config.toml
n_layer = 16
d_model = 448
n_head = 7
n_kv_head = 7
head_dim = 64
d_mlp = 1216
vocab_size = 12121
activation = "swiglu"
norm = "rmsnorm"
norm_place = "pre"
norm_eps = 1e-05
positions = "rope"
rope_base = 10000.0
rope_fraction = 1.0
qk_norm = false
attn_scale = 0.125
bias = "none"
tie_embeddings = true
parallel_block = false
init = "normal"
init_std_qkv = 0.0228
init_std_o = 0.0
init_std_up = 0.0228
init_std_down = 0.0
optimizer = "muon"
lr = 0.0111
lr_mult_down = 3.0
beta1 = 0.9
lr_head = 0.00591
grad_clip = 0.5
warmup_steps = 200
schedule = "wsd"
decay_fraction = 1.0
decay_shape = "linear"
final_lr_fraction = 0.0
batch_tokens = 65536
seq_len = 384
doc_mask = true
train_tokens = 355500000
steps = 5425
dataset = "wikipedia_en"
MLP neurons of a small language model. Each row is named by its layer, matrix (gate and up: input weights) and neuron, and shows model dimensions 208-399. Each number is 128 + 24 x the weight over its row's rms, rounded and kept within 0 to 255. Numbers have three digits each. A neuron's up and down rows have the sign that makes its largest values positive.
After each neuron's rows, "fires on" lists the tokens most often at its 100 highest values on Wikipedia text that the model never trained on.

L7.gate613:102149126144148111150166095130112116144118158089109125116174103164124151133117091145064099108109125123108114087146144110135141114138120152140129106123163123127109113140126098136172124094117140075143121163092114140117091121097127124151116139118107160133078128112125113107120123158150120135141121125083125179118107122110136115148075127102107166107155086140084100129114161110087131140139159119119154118107093127094125134104160139102181090119122126108139091089131128117140165136145111184134165132150117098100106091164090092146098102119114128138112148087127160085123147174152103122
L7.up613:099122110145102135098133147137160127157149152111104122133180174085130108066138153129123143124100092146102147084139131155138171085149151155110121139117133216136124137142110104128155143143148116108107106158168114129172119140139099169139146164130131172138161114113149111086152191121146138172139129141142108140171116063112152116149125140131093100158148110090083113120133109100133139138182128156123155157121118114124157141142127161101152132121164137152142161096085148156150120122165138153165117115150096145168132100138121133082114124137119092078129101105140134137145100122153147117
fires on: "is ", "a ", "was ", "Website", "an ", "and "

L9.gate1044:131153126161106112140187116139124125144115143124088126126147103129126122107132080149129132123086159164157137150127149129115127122116115124106172141097123162103160115105159162157092130118134121125127131198147123115111113126110102153130140121145140140095087148186123146123211144128129154128142119132131181128159159100134164123141113155079139155096116126136112133113109117129165132125175135116133169106134162094150104182128139156141110120137155096134124115176125143151101185129156108110138131103134103122152143146125166083114120088097117111084109102178155134142151101118112096122
L9.up1044:167089073134188103148182133109123124114125134155114192106095166127138114127109135165144124112145121158136134113111154145123138121112077127106141107126104121116111111122160122111107148088132100120106122156153117125144084107136089087132082086126132119167142125134113103143114097188104157122190140139160171134093153108164149116153122109117104142108117060125090144170132177107116148073110178112065143162103111103128145095086120138162136169146130128120153089108127118117174127129133145134121147126106120112140146125114123135134149165128146142130107130134110119153160113136143147148
fires on: "and ", "of ", "in ", "to ", "for ", ". "

L2.gate701:128139123132131113144113106083106155120139158159164164141101097108157121130118119160118119158135118134111118198142142112108117160144107140139121167150140105124128132118132083132133129110115136072163140117170183185125144117156107139117096137135121145148137141120155120105169143111131091184129109154143067119136123118133139152115114147090149170127169130141153100129130149124109151084121141142055123073109130134096129127163120144120134153135107132071140138100182153110093123179107117130140164161088101138130144127093117105155148111147128142077144142118137162174154181130119081137
L2.up701:153131117123148101142090151131127142113126147155154152152123102137153123191096113146094130125145080118111092161108149080096125131160114152129132189129117147111173138143120101160120105107136128068138111101144138183157089103169134109125097117161145136139154087101129124102184156099134101111136158143108078113138118160163128148100135144080133137134144138112117109077131080115141131087096111096085144101140136113141170148160139119140134117128086180080154108081135160133080137163167132128166101126120105131141122154114130120174142091127145115110126170147116103128149121181131128154
fires on: "being ", "was ", "also ", "not ", "been ", "later "

L5.gate898:128153136134097087159149118161098175136119137156094128140166134119151112174110129138148134132149128120130137143134129123143101127116112119127148112172122112140124098146131147161147173094187156159117148141171123120141106115123174108123141052102104105182127104121102116140113133122056120125096112152106139114101111141160154141114093141096123151141143155137142136110166124120165137137129111135082120124180148140121130148155116080140142121133131111126105190185095132122116113120088157120157130123103085135189110166106114075207125155098117126122112145161164138150172115126103127112
L5.up898:135159161148146107094120084113128085149096158122107124129144106127141107165104120130129129112119178126121152124129118174115167163119121142141078076124158178125131151141142129124107118107160140141131110079161133076109135107115145133117115093089116129136094116137122144155168112082119153097078182093138119072077108117112118117115135134133113068102098071114091129126135141150111112144104078158119130090113129148128108113092099106127142127124131124118151167116137111163138129075131089118139164129127136148108095115113115133122135129100118136168182088121176100119114160091155099160
fires on: "Kr", "ast", "ipp", "embl", "ump", "ous"

L9.gate950:123132149120135145142118152115110111148140109153120117118105145149124132084087123095113161154110151163160119125146140150139145150111141132146131112080144127130086132096164132108109136144092112088136117116103130165126134128100160132152154128149147130157122169102136109105092108140133138163142127142144160161129083129153067180120138150159174167153154129120168084095132161152084147188139142135124089164150178157094123102115150152119099128110082122127122134124131126173109137172095115128089177183129154122145129094073125126095176103116127148096180098127119070128138141156087121168
L9.up950:121130123165132128117120157143098102139060139141091172157155163081123110155098112127167147166103123136136176102116159176121117138137083117077116140087116090086089119110106153089114121100146097129132109102149152142109141105134124156143146151116139155145139136109178119111112074166104109098165131130177121094117143145161135103130122160136120196153136159148117117124129124180116118158168149151134095106097173157149106136156145186105173100124123094181110165103114098119128124139095086129122113109108059121124160086135117128110115119100111134149130139119111133112112144127140082103
fires on: "\n\n", "in"

L2.gate742:125107135149111134115090129086136163159153146157150165119097083149176114168124163144141124101118152171124137141111100132149090121119132178134173099141153114126136090109162131116138154143127098106147138129147086099117147155106141112143072104140138135142104091112174135129094150109164105122099139119122129131115120152140107163121132111101174106140147097128125128132169132127110132102123134112132171091160116088102132145171135187153139098156151111133146143141110139139114168152112117090147145107206124112188067137115131134105124064073139140116115136092118144134156139129173092094
L2.up742:163117127112106133137086161160111152159160183108100114137115082102154149154154145115184140127134149151143136125141110130133118145113142161132174160151110130094157109077177131111134092153124128104140159110149107124143144151126155108118109135117150113128126138133137091125108124139108093136075138131146102149117069158102129111125137129112136096138132113110110151149169090107143136123143133091145133090122144134102108121160103121124076120122133102126130125098127159144108174172112116126141177169188120162151089138135105132107148141095105128091105128151151155142147159172134102132
fires on: "the ", "The ", "\n\n"

L9.gate1085:125203103115124103175128106106137128101128138100111121126112146143162179125097101068152108133104186143141128130089143178136122122155122112156163112099133170147131122113169146128112146121107132113132127131140100099118149167148124121129140125118135143126176134146103076108171113068119133150139131153085106109143155144141144154121112111104125132110114102152145113119152125131106151120142152108160134094139137129165111143146154122132100099112106127149114137147152147141094117147112141165073185098113144118153147099122161135127122106135126155118099100133174145090086149175172105168
L9.up1085:111142140093139109112105060128143138082150119127111165084125138163109133105146141140129181131054153092171129137110105123104102097121153101147154133148144135133126151135131123133123131121141099113151108118178114116113139134158166110122108158120123143128141133157087140144138146095110122129147165157103150171130146135170134118119107139146147149110123068131134144095146097120135139114152140129115126114152106108159131085110153120090116155132126138170131086139095159095166097177172134163119168095145151108115154110156118135122150128141073129095131133090145135133137106196060127159
fires on: "to ", "at ", "with ", "joined ", "of ", "by "

L5.gate211:162134138198134161152168128133144141079171152128102109160136134116141105108118115125147090122087116124113123138153141072138154161164109158163140146139149130143144143134142146149143158120115123142105138134128159103199138097121129125094087119124136136161094142128068137101134103069150113146138108131129154124073108131122100154147147140141089140116120136157126106151114127115113129103167177098142134113126121154139135110130137136155102155158115152123150112106105078140111107133125109097112113107120118111114167151125157134173125147118177156144105127118133145168099105122130154127
L5.up211:131155141132094121146122114091140152109125159121139113103099106130160099154109104154129127075145112107163083156105150089162135123135065136141105147157147124122132139080167112130133158139166140148119133150097129142120123139118098071136158087164126119175131148121146126076169154120200118123096117112097123125161146130132111121128134114120149125094154116160144121120158150128099113125059154111144174126138167107125125114164105117096120153102108131118163164141112145134130132134135116138161121107106089091138135180140161093146110151101159130182088147140150136166093141124150091114
fires on: "\n\n", "\n", "pil", "fir"

L9.gate296:137066132141108131166121165153184157138129161123140102173123139100114107126118105125154122157088172088133085118120158114099191071134134142105165136097127140149159140130147112088160123126112128103180112127130142143121125160106127115129097119118131118125155155174157141163086087094127115172137158121159146116160131151184082134134103176120121119144129118108103112124126138135094134113142150162140162075131162151161099113115138160169131120161133135086095111178181128121110129078124141096110179132111130125158114115104148122062154157148135154113113133108135139196148126173150138133
L9.up296:138120104101136084140101129098157100186124104182148094125094121130137128128118156085111134099135121081130135153110115120109129094148133137112126110130135133126117164067131157119170100136122120113139126126101141121145177104127143131115137137120139112120153119145119153135127116136131120146106187144112130146118158094133082120138122131132104113114151118123121096139103143135088135155178165151147108121147118113140078144130171122147137158120142121129100141124141098136086150118134117090165107121105084074140144098117119107132092160120113170136121123160128118146130147158137071155
fires on: "\n\n"

L2.gate49:142119130190132118097138131149150111102119135138130133164110128095078102124096113133176106100124145135092144108115145101109146145142105116171151163148111129148122086125128088130131087138150157146165116163151108103154116150129160121139133116140135113120126142116150144104143128113113087150134145151139108101128121127107129114133099109153117124084128113113146133157088110122109146131111134125131135162166109150137126104146152086139102116094097147104142189136098112098131142086137120121092146100130151130167064130132127096100128091102156123102116078161138148154148117112097155111
L2.up49:138116143130128112145128109133085124151110127141105090111136081125130107116115108106177131156147113100139143108094102152136155159101095097124143152089110129119182105117105086123124121095122136146169126128150107150130104138137165113129119128124120101119161157105122137081161148115088156129089082154171136120128172108141150083098104139115147137129097150115097101173133125134122138121159158104183083142160114158159126139145113091181121133095150117137137131156125117124155105117125120098137137086154145132141119120164092127088143119122130115137163128175123132121138145123121138105
fires on: "Th", "wh", "Wh", "sh", "Sh"

L2.gate241:136147147099131147107147117133098071138166159137142122173146081142173129160120104103132134190150085147118163152112169097158154101107155137107113147150142097155114121112138109135135159109118115111147132124131124136160101138113152134165130147128076116108141127095114129169148161124116125152166102121143145137076112158099091147174127083125165122140121149118098150115120150137113154125114115145099119091119092151150159095156147085178114099150129115115133135123104104141148162077132111141162114133134097106120149105128122156157107126109070108133126132104127151114125138095092068143
L2.up241:098124111129147140131114120100137127075123168112132180121127146163178126092098162125156152168137101117201130109094134113124128159164169159109107137139138145134138135107151085136152109124138103118178109134186104082137115095101144120123107146123122152154138099080177077130124137142171115168142152109118113106108136126162130136119143100108139110164147108133145119134127117145111109118156104123132166063109090153109189086137132096126136098132141122119181112140112141137103106125119151158208083150149084129147151098179153140154129124111098099120119120134140107135165134110146102082
fires on: "tr", "h", "was "

L9.gate251:121125129131065144124131138109076133165167132130092158100140130106136093110148176156115102160112121136123170127103107148119080121109102161152169135135099117144125101103121117172130119137130118109119135154111118106133141130096143109130053125133179143108173131105156128130144118133106142135101145106109125127125140123149137142116125103120095099101145154113144101109148137098094140128136118135087131103133098129151097138130089144149147121087106114128102165110129143134133141102108062165098203100144149129161112143109122140148137110161147110137123139107128162107157174134172115085
L9.up251:111144178096126134109104147105068155158167119118139125117104089098123142083136121120082115149138147121147170116131076099130175154148066139099143113119088084172109141145124135114110135127140171093157153117150106129126145108075102161155100147120134144127134136091144136080100168144115107134132142125162153104132101096133109175106113119120116141142142137134123137155111110133078169107153124093147128118158094159174129128146120125082142154146109116121106120106151166096147140122117110142170142134138120120124124126135121122144119146137128138145120137171089165148140116139111132104
fires on: "of ", "on ", "in ", "the ", "'", "from "

L10.gate532:109084132120168178156113112126133106112113140071164119126142150153154160126097170121115145183098128134147151122138141117132084126158166140163129100120139094120128163101128107139112146102138125136133155086104123155109124130130159149116092131088122156125150132140132151188112116126171090167138143141076165151127136106160096140143093134113151143171105155142132131117123127154160126146139145110100099145138114102126168080114132126099200107098135159109116130152106170155118103118137143163148063123152130142148172085114101169123138093107143104141114121105096135103131126141082114103
L10.up532:117124113158165145119162134085110156106154135069071081186114138126176142145121157152129122136125117142159105145138156102161162109169108117118165126111136129129136140110136141168134112149123121151104105089140113144153130143104150115138103148096152155136152126127177165147152105155147104146094122132087147114113104122143163107122107129140138094116123140168114144165145108115132117143116121112118158165132138106107150084171118108069098124133125137122142186116116112144121120130161117131154144146105088123148131103141101106101084091103138096108108149109123143140137138139136078159
fires on: "was ", ": ", "as ", "| ", "cent", "Val"

L10.gate449:128118092137101116107103163130069120171129131149153124134140144149107079163130128101152137160113140133104115162132151102116151129161095129116140119160156093129104159113134107093132156106069141088145136114132126118157160103165135118102116130115148114143088141110169126124144091124066095204112111147102134176106129101132100134121079186132105159127092095173165099110106144160098107121131112157113103150131156139117148105106139099166113114130145120132128108137168168156118110087128098156096129117162136116149160082166120140094153156135156172138103133121150134173123116135109133127
L10.up449:108162082140119115103141165150114096139130131077120128106157133120137100140135125136157111116154105120111102129109153115145161108139096128121157139157115132104102138080148098122168137096113102108073105147100125174112164114132125119125152150178130079135138115127146130110124125119125108130098156133133153174128132144151131086130135177161113124148119128142148108146162131149116149175127133108159142138119164125134095084175131099214117123122109133121104110150165124140115179158162143121121126116071119081148151108149131133128148124160140130120162099116148145140125142113132122111
fires on: "\n\n", "2", "202"

L5.gate139:108140126165143146142090100121150093156111114169101158102143115129106083132119123151158142138134116121106110071148112104131094126160153115112113120163144162144136087107124122117150130116092158133170141126122138142100152144083125135114107130095115136155104172131142075104133094071171113169138164203141143144143138087122127075122119127136089132137106137123144134141117171108167173125141145158125141111139108136128099161146141113109109100093063075104099149148119117137130077138130137163127136098201143175156098096117139092142146130142158167113137132155128103129115109128099135128
L5.up139:143111101177157143139114127148096111089108096117100102135138126117112147142148135144144134140160063169122121137161118127132122117136130142146115117120111173162147114124136125121101127127097141131155133111121123086096171133122124118133117121089135120143144138146148152119144105088132140113148142162085106161122170105148132103117096076111147109095150145144112112171114160133088154108146140139188111138112127124118126151096127134054073104118091108126090143122118125150122121101176110116136153137115113173141126090138142144147128134123101156125128117151139108126097131114107139130
fires on: "sc", "i", "wh", "Wh", "Sc"